{
  "n_kv_head": 2,
  "norm_place": "pre",
  "parallel_block": false,
  "extras": ["capped logits"],
  "init_std_qkv": 0.0431,
  "init_std_o": 0.0431,
  "weight_decay": 0.17,
  "final_lr_fraction": 0.1,
  "seq_len": 128,
  "train_tokens": 305500000
}
MLP neurons of a small language model. Each row is named by its layer, matrix (up: input weights) and neuron, and shows model dimensions 32-127. Each number is 50 + 12 x the weight over its row's rms, rounded and kept within 0 to 99.
After each neuron's rows, "fires on" lists the tokens most often at its 100 highest values on Wikipedia text that the model never trained on; "fires after" lists the tokens most often just before its 100 highest values on Wikipedia text that the model never trained on. A number after a token or word is its count.

L8.up405:29 57 36 37 23 46 51 31 35 28 30 55 67 67 43 34 60 57 73 40 65 41 48 79 52 44 47 54 64 34 40 51 51 67 57 19 60 53 53 50 32 41 74 51 41 48 58 38 36 51 50 52 35 44 59 41 39 59 55 49 48 42 59 26 42 59 49 53 68 53 56 48 58 22 39 62 47 56 63 50 54 53 60 50 46 42 85 52 52 37 75 53 36 49 27 42
fires on: "2" 23, "1" 22, "3" 20, "9" 7, "0" 6
fires after: " " 19, "1" 15, "-" 13, "–" 11, " $" 9

L4.up464:48 47 37 66 24 46 38 77 41 43 31 56 55 55 76 43 45 71 58 34 46 44 43 84 50 56 51 80 54 51 49 46 45 43 63 07 41 39 54 47 48 30 44 47 40 55 55 55 48 39 44 69 61 47 54 48 64 35 64 37 42 27 68 31 37 62 52 37 59 77 50 44 49 48 45 51 53 45 42 56 68 42 41 37 51 62 77 63 51 32 53 49 48 52 39 34
fires on: "4" 12, "1" 12, "7" 12, "9" 12, "6" 10, "5" 10
fires after: "-" 40, "–" 38, "1" 11, "/" 6

L3.up454:58 49 64 29 52 46 47 59 45 66 38 64 46 47 60 51 58 83 50 47 63 59 40 42 61 47 57 67 51 61 41 49 63 52 66 48 57 25 47 64 75 33 54 56 50 60 35 55 49 42 56 57 60 30 30 60 32 45 35 42 47 17 50 50 43 64 57 62 45 54 24 37 36 56 25 63 42 49 71 31 67 59 64 40 73 37 46 44 58 62 51 50 71 53 40 46
fires on: "ess" 29, "ance" 12, "z" 11, "ation" 9, "ident" 8, "×" 4
fires after: " " 31, "in" 12, "end" 4, "t" 4, "-" 4

L8.up596:52 60 63 51 55 58 60 38 48 33 26 50 62 63 45 36 70 64 48 34 55 60 45 69 54 49 47 47 44 31 67 46 54 55 47 64 64 26 68 53 39 38 49 42 31 67 37 44 34 32 40 65 33 51 37 42 27 36 67 40 41 36 39 43 50 58 51 31 46 45 61 44 55 50 43 41 47 76 55 60 66 38 34 41 51 48 60 40 41 72 57 53 70 68 66 60
fires on: "-" 59, " |" 19, "re" 8, "y" 4
fires after: "\n" 62, " " 8, " Party" 7, " T" 4

L8.up214:57 66 29 51 47 58 50 38 68 49 46 61 48 57 52 38 57 58 45 51 37 42 61 56 44 63 55 55 63 59 56 54 77 56 68 38 53 51 52 48 61 47 57 69 63 72 47 68 57 42 19 35 22 26 72 61 40 48 55 65 48 56 60 43 50 50 48 45 48 40 52 55 32 40 41 42 65 32 49 66 70 54 54 40 41 52 71 58 51 41 38 69 28 56 51 49
fires on: "e" 71, "ic" 8, " Ge" 8
fires after: " N" 30, " n" 15, "G" 7, "N" 6, " g" 6, "-" 5

L7.up377:41 46 62 51 53 40 47 35 45 39 43 72 52 56 50 35 72 88 40 53 17 47 37 56 58 51 74 55 68 48 44 55 49 48 59 28 73 48 63 59 46 45 50 50 45 42 45 55 39 58 48 68 49 49 62 53 31 46 60 64 42 29 55 47 57 62 84 44 52 71 79 62 48 36 33 40 45 48 46 28 62 56 26 55 59 35 55 56 37 50 26 50 59 72 32 37
fires on: "0" 25, "5" 15, "4" 10, "3" 9, "2" 9, "6" 7
fires after: " " 33, "1" 14, "4" 8, "6" 6, " a" 5, "2" 4

L8.up383:40 44 43 35 50 33 60 58 56 71 35 61 58 47 48 56 60 76 76 51 55 51 40 54 36 77 49 75 51 53 73 58 64 62 48 42 53 38 52 53 78 46 73 32 42 56 40 41 54 32 56 63 44 27 37 55 36 47 73 61 41 37 30 49 47 58 37 35 51 44 41 63 56 51 39 56 40 70 45 42 64 53 38 28 61 45 56 48 58 63 41 64 33 32 69 41
fires on: "\n" 60, "-" 12, "A" 6, " pre" 5, "F" 5, " eff" 4
fires after: "\n" 72, " D" 11, " the" 6

L4.up629:34 41 43 66 69 20 49 46 63 65 52 72 46 55 67 61 39 66 61 48 41 70 42 46 44 40 59 49 47 59 59 54 47 75 57 28 68 49 36 50 52 49 23 47 51 52 52 54 55 41 52 71 54 37 36 53 38 65 61 64 50 61 60 53 60 44 52 36 53 45 72 65 58 48 51 51 30 70 55 50 59 34 52 44 48 54 53 69 54 46 23 59 50 74 64 67
fires on: " A" 95, " a" 5
fires after: " |" 34, "-" 10, ";" 9, "." 8, " /" 4, "," 4

L4.up90:50 53 42 51 72 39 37 69 46 88 51 50 48 68 59 45 51 70 50 45 44 59 43 47 53 60 49 62 55 62 52 60 54 60 36 47 41 48 48 51 54 48 38 22 55 70 41 62 27 37 66 60 60 34 49 36 29 58 63 48 50 51 56 44 44 48 75 52 42 52 62 32 63 54 46 74 39 50 54 49 73 59 40 32 68 32 57 33 48 43 43 63 47 55 45 56
fires on: "f" 35, "w" 22, "[" 10, " ." 10, "emb" 5, "ː" 4
fires after: " (" 25, " " 21, "-" 15, "in" 8, " |" 7, " \"" 5

L3.up372:47 69 31 58 49 35 54 52 51 57 41 61 50 52 54 52 51 65 65 60 50 46 46 70 34 46 30 65 64 49 50 54 72 63 50 49 29 49 65 55 67 08 36 37 38 37 49 64 64 49 37 63 49 30 47 71 46 36 90 55 44 42 36 51 47 50 49 57 43 67 42 51 37 29 43 62 48 38 52 57 60 64 46 21 55 55 54 34 38 57 65 50 56 68 35 55
fires on: "n" 26, "in" 8, "th" 7, "ch" 7, "c" 7, "t" 6
fires after: " (" 32, "-" 32, " \"" 14

L6.up415:56 48 58 37 70 47 41 47 46 64 62 55 68 55 39 54 56 61 44 38 41 77 75 52 55 68 54 38 63 75 55 52 52 57 70 58 52 33 45 44 49 56 50 27 65 67 50 51 47 31 26 66 39 51 68 51 44 57 51 51 47 18 58 50 60 55 69 63 51 67 58 28 43 40 59 37 41 60 68 31 63 59 57 50 56 47 59 66 54 69 60 51 70 60 56 49
fires on: "e" 32, "ing" 13, "ake" 9, "ent" 9, "es" 8, "s" 7
fires after: " t" 30, " w" 10, " f" 7, " l" 6

L5.up71:52 41 66 50 31 46 53 71 52 50 51 37 54 42 50 49 53 72 64 36 53 48 38 72 54 82 36 80 84 49 63 59 55 46 62 59 69 26 67 49 52 41 58 45 54 52 47 52 35 46 15 54 60 42 64 69 46 40 69 52 29 29 35 46 46 51 54 44 48 45 64 59 58 34 31 66 39 58 65 55 55 31 50 36 51 42 54 40 51 65 45 72 40 61 39 62
fires on: "-" 32, "\n" 28, "it" 20, "its" 5, "l" 4
fires after: "\n" 59, " un" 9, " P" 5, " p" 4

L4.up273:38 48 26 66 45 57 36 31 56 38 36 60 82 51 49 58 57 40 55 45 45 49 43 38 46 58 39 64 64 46 41 57 56 32 57 45 49 39 53 66 52 20 75 66 50 39 55 33 67 45 49 55 46 44 48 23 33 35 46 46 50 52 35 61 43 73 43 66 60 57 46 40 65 42 25 67 42 30 52 61 68 51 49 63 59 35 53 51 71 52 31 71 62 46 42 36
fires on: "r" 23, "l" 11, "cc" 11, "b" 9, "t" 9, "g" 7
fires after: "A" 47, " A" 18, "r" 7, " I" 5

L5.up215:38 42 58 68 48 47 13 52 43 57 46 50 48 56 59 41 67 72 42 37 46 41 41 50 25 50 61 56 55 53 50 46 51 56 54 23 58 54 52 59 62 35 41 15 54 57 53 70 51 49 57 59 37 52 31 40 44 49 63 65 29 48 63 58 49 70 66 63 36 24 68 35 34 27 55 43 33 45 48 42 60 49 46 34 32 49 46 51 51 79 45 37 61 33 33 40
fires on: "0" 21, "1" 19, "9" 15, "2" 12, "6" 7
fires after: "2" 28, "1" 26, " " 17, "–" 16, "3" 7

L4.up154:60 50 36 65 41 48 38 36 53 43 47 52 48 49 44 71 54 59 58 55 33 54 68 57 78 57 58 51 62 32 62 69 57 32 49 41 52 45 59 61 51 40 45 63 40 62 60 71 49 39 25 49 47 48 54 57 57 57 54 45 33 26 53 52 76 37 65 38 46 67 57 40 42 51 45 60 70 44 67 67 63 59 40 53 45 64 58 54 48 51 59 66 51 57 52 64
fires on: "e" 54, "ort" 12, "et" 7, "2" 7, "ust" 4
fires after: " n" 37, " N" 19, " J" 12, "N" 7, "0" 7, " g" 6

L7.up156:73 40 60 49 38 52 48 38 62 71 54 47 49 41 33 35 47 49 49 17 41 49 48 33 57 60 62 42 70 56 70 40 54 60 51 44 67 26 49 63 69 47 45 45 59 53 47 40 39 50 46 37 51 57 60 56 22 38 51 38 27 61 50 58 62 80 65 41 55 43 76 59 51 42 43 78 58 64 44 55 45 58 31 44 38 55 67 43 41 56 59 57 64 57 44 45
fires on: "-" 93, " |" 7
fires after: "\n" 93

L8.up340:34 41 50 38 60 44 55 74 53 59 55 46 72 55 62 52 63 53 39 52 54 53 37 42 49 51 56 66 56 68 32 58 55 75 55 62 61 48 41 64 69 40 50 54 75 72 50 70 76 44 51 13 60 28 39 69 57 41 59 54 39 58 57 55 50 63 60 49 55 81 39 37 50 62 50 57 54 49 70 36 68 80 52 35 56 34 49 76 45 56 47 68 49 47 30 37
fires on: "==" 90, "===" 10
fires after: "\n" 100

L7.up386:39 53 66 79 47 43 41 37 44 52 39 35 46 47 68 53 60 57 85 28 35 37 58 63 71 49 47 44 60 50 36 44 60 59 49 48 62 32 72 52 75 35 58 44 44 40 41 61 44 45 52 42 51 29 56 49 24 48 39 38 47 28 38 49 58 54 44 25 39 42 40 46 49 42 49 43 62 48 47 44 68 79 36 20 64 28 59 28 60 61 58 46 72 36 25 30
fires on: "T" 22, "K" 21, "z" 11, "t" 9, "k" 9, "Q" 4
fires after: "-" 25, " " 19, "\n" 11, "{" 9, " \"" 5, " (" 5

L8.up374:51 52 34 49 28 52 50 48 61 40 54 65 64 25 56 49 49 33 46 46 20 36 45 56 36 43 70 52 44 39 36 59 52 47 53 56 63 48 37 52 54 47 60 49 57 65 41 44 57 36 32 46 58 31 42 70 71 40 44 42 36 50 46 59 58 56 61 55 38 63 28 38 51 67 69 65 51 32 53 52 50 65 51 46 28 41 37 57 54 52 48 69 36 49 61 44
fires on: "==" 67, " with" 18, ":" 5
fires after: "\n" 68, "," 11, " by" 4

L4.up546:39 71 47 55 68 49 44 49 48 47 47 62 38 37 69 49 49 68 60 62 44 66 54 42 56 50 53 56 58 41 51 76 46 50 61 48 33 37 46 40 72 52 48 17 58 57 43 41 63 42 60 65 53 20 50 41 40 54 63 62 54 39 78 40 67 59 60 41 62 56 69 39 63 24 43 70 46 54 65 58 48 42 55 30 56 40 63 68 51 48 44 61 53 59 54 49
fires on: " A" 58, " an" 18, " An" 15, "n" 5
fires after: "." 31, " |" 18, ":" 12, " is" 11, "-" 6, "A" 5

L3.up564:64 42 67 27 58 42 45 47 38 52 45 40 48 55 53 45 46 73 73 27 56 59 41 71 67 53 36 72 57 63 55 58 61 37 58 41 63 30 55 42 60 34 46 42 47 54 50 64 32 39 32 66 56 44 45 46 43 56 56 48 41 53 46 60 44 47 52 50 58 64 76 53 53 63 39 43 40 46 71 44 71 40 37 33 37 40 70 54 68 47 40 68 40 54 34 58
fires on: "ail" 43, "-" 9, "its" 7, "ut" 6
fires after: "-" 24, " R" 10, " r" 10, " T" 7, " un" 7, " Th" 6

L6.up579:54 36 73 28 54 34 44 39 64 64 30 49 44 62 57 68 54 61 54 30 52 45 51 54 60 51 61 48 53 55 70 63 49 54 56 45 55 48 44 64 49 56 56 46 68 42 42 34 45 40 46 48 40 40 43 75 32 25 77 30 39 44 65 74 37 28 62 56 59 50 67 58 56 51 43 46 58 57 64 47 50 40 51 27 58 57 47 23 41 81 66 66 56 65 57 51
fires on: "-" 86, "se" 4
fires after: "\n" 86, " sub" 5

L4.up499:50 48 41 43 68 27 52 60 65 63 47 54 77 56 42 54 46 48 50 19 31 65 53 36 47 58 37 50 47 43 37 64 62 44 45 35 41 29 67 55 59 40 48 54 62 35 50 39 50 50 67 55 36 47 61 62 43 52 63 52 54 42 50 37 37 50 44 72 45 43 55 42 58 36 49 42 57 28 68 50 74 60 43 54 63 46 77 54 68 52 56 66 58 47 30 54
fires on: "p" 23, "t" 20, "ff" 11, "ru" 9, "g" 7, "d" 5
fires after: " A" 24, " O" 16, " I" 10, "t" 8, " a" 5, "e" 4

L3.up351:43 64 36 38 64 33 47 51 30 72 38 50 49 49 46 48 70 85 42 34 52 44 40 55 56 61 32 55 62 62 51 54 55 47 48 45 53 31 51 72 60 23 38 68 54 54 43 66 39 48 61 30 63 22 52 62 46 48 63 39 47 60 54 52 59 43 52 46 47 61 42 39 31 58 24 71 63 57 60 51 73 59 55 33 64 26 45 45 62 54 62 53 65 49 28 46
fires on: "c" 18, "ess" 14, "ident" 8, "et" 8, "ens" 6
fires after: " " 43, " \"" 8, "-" 7, " (" 5, "et" 4, " l" 4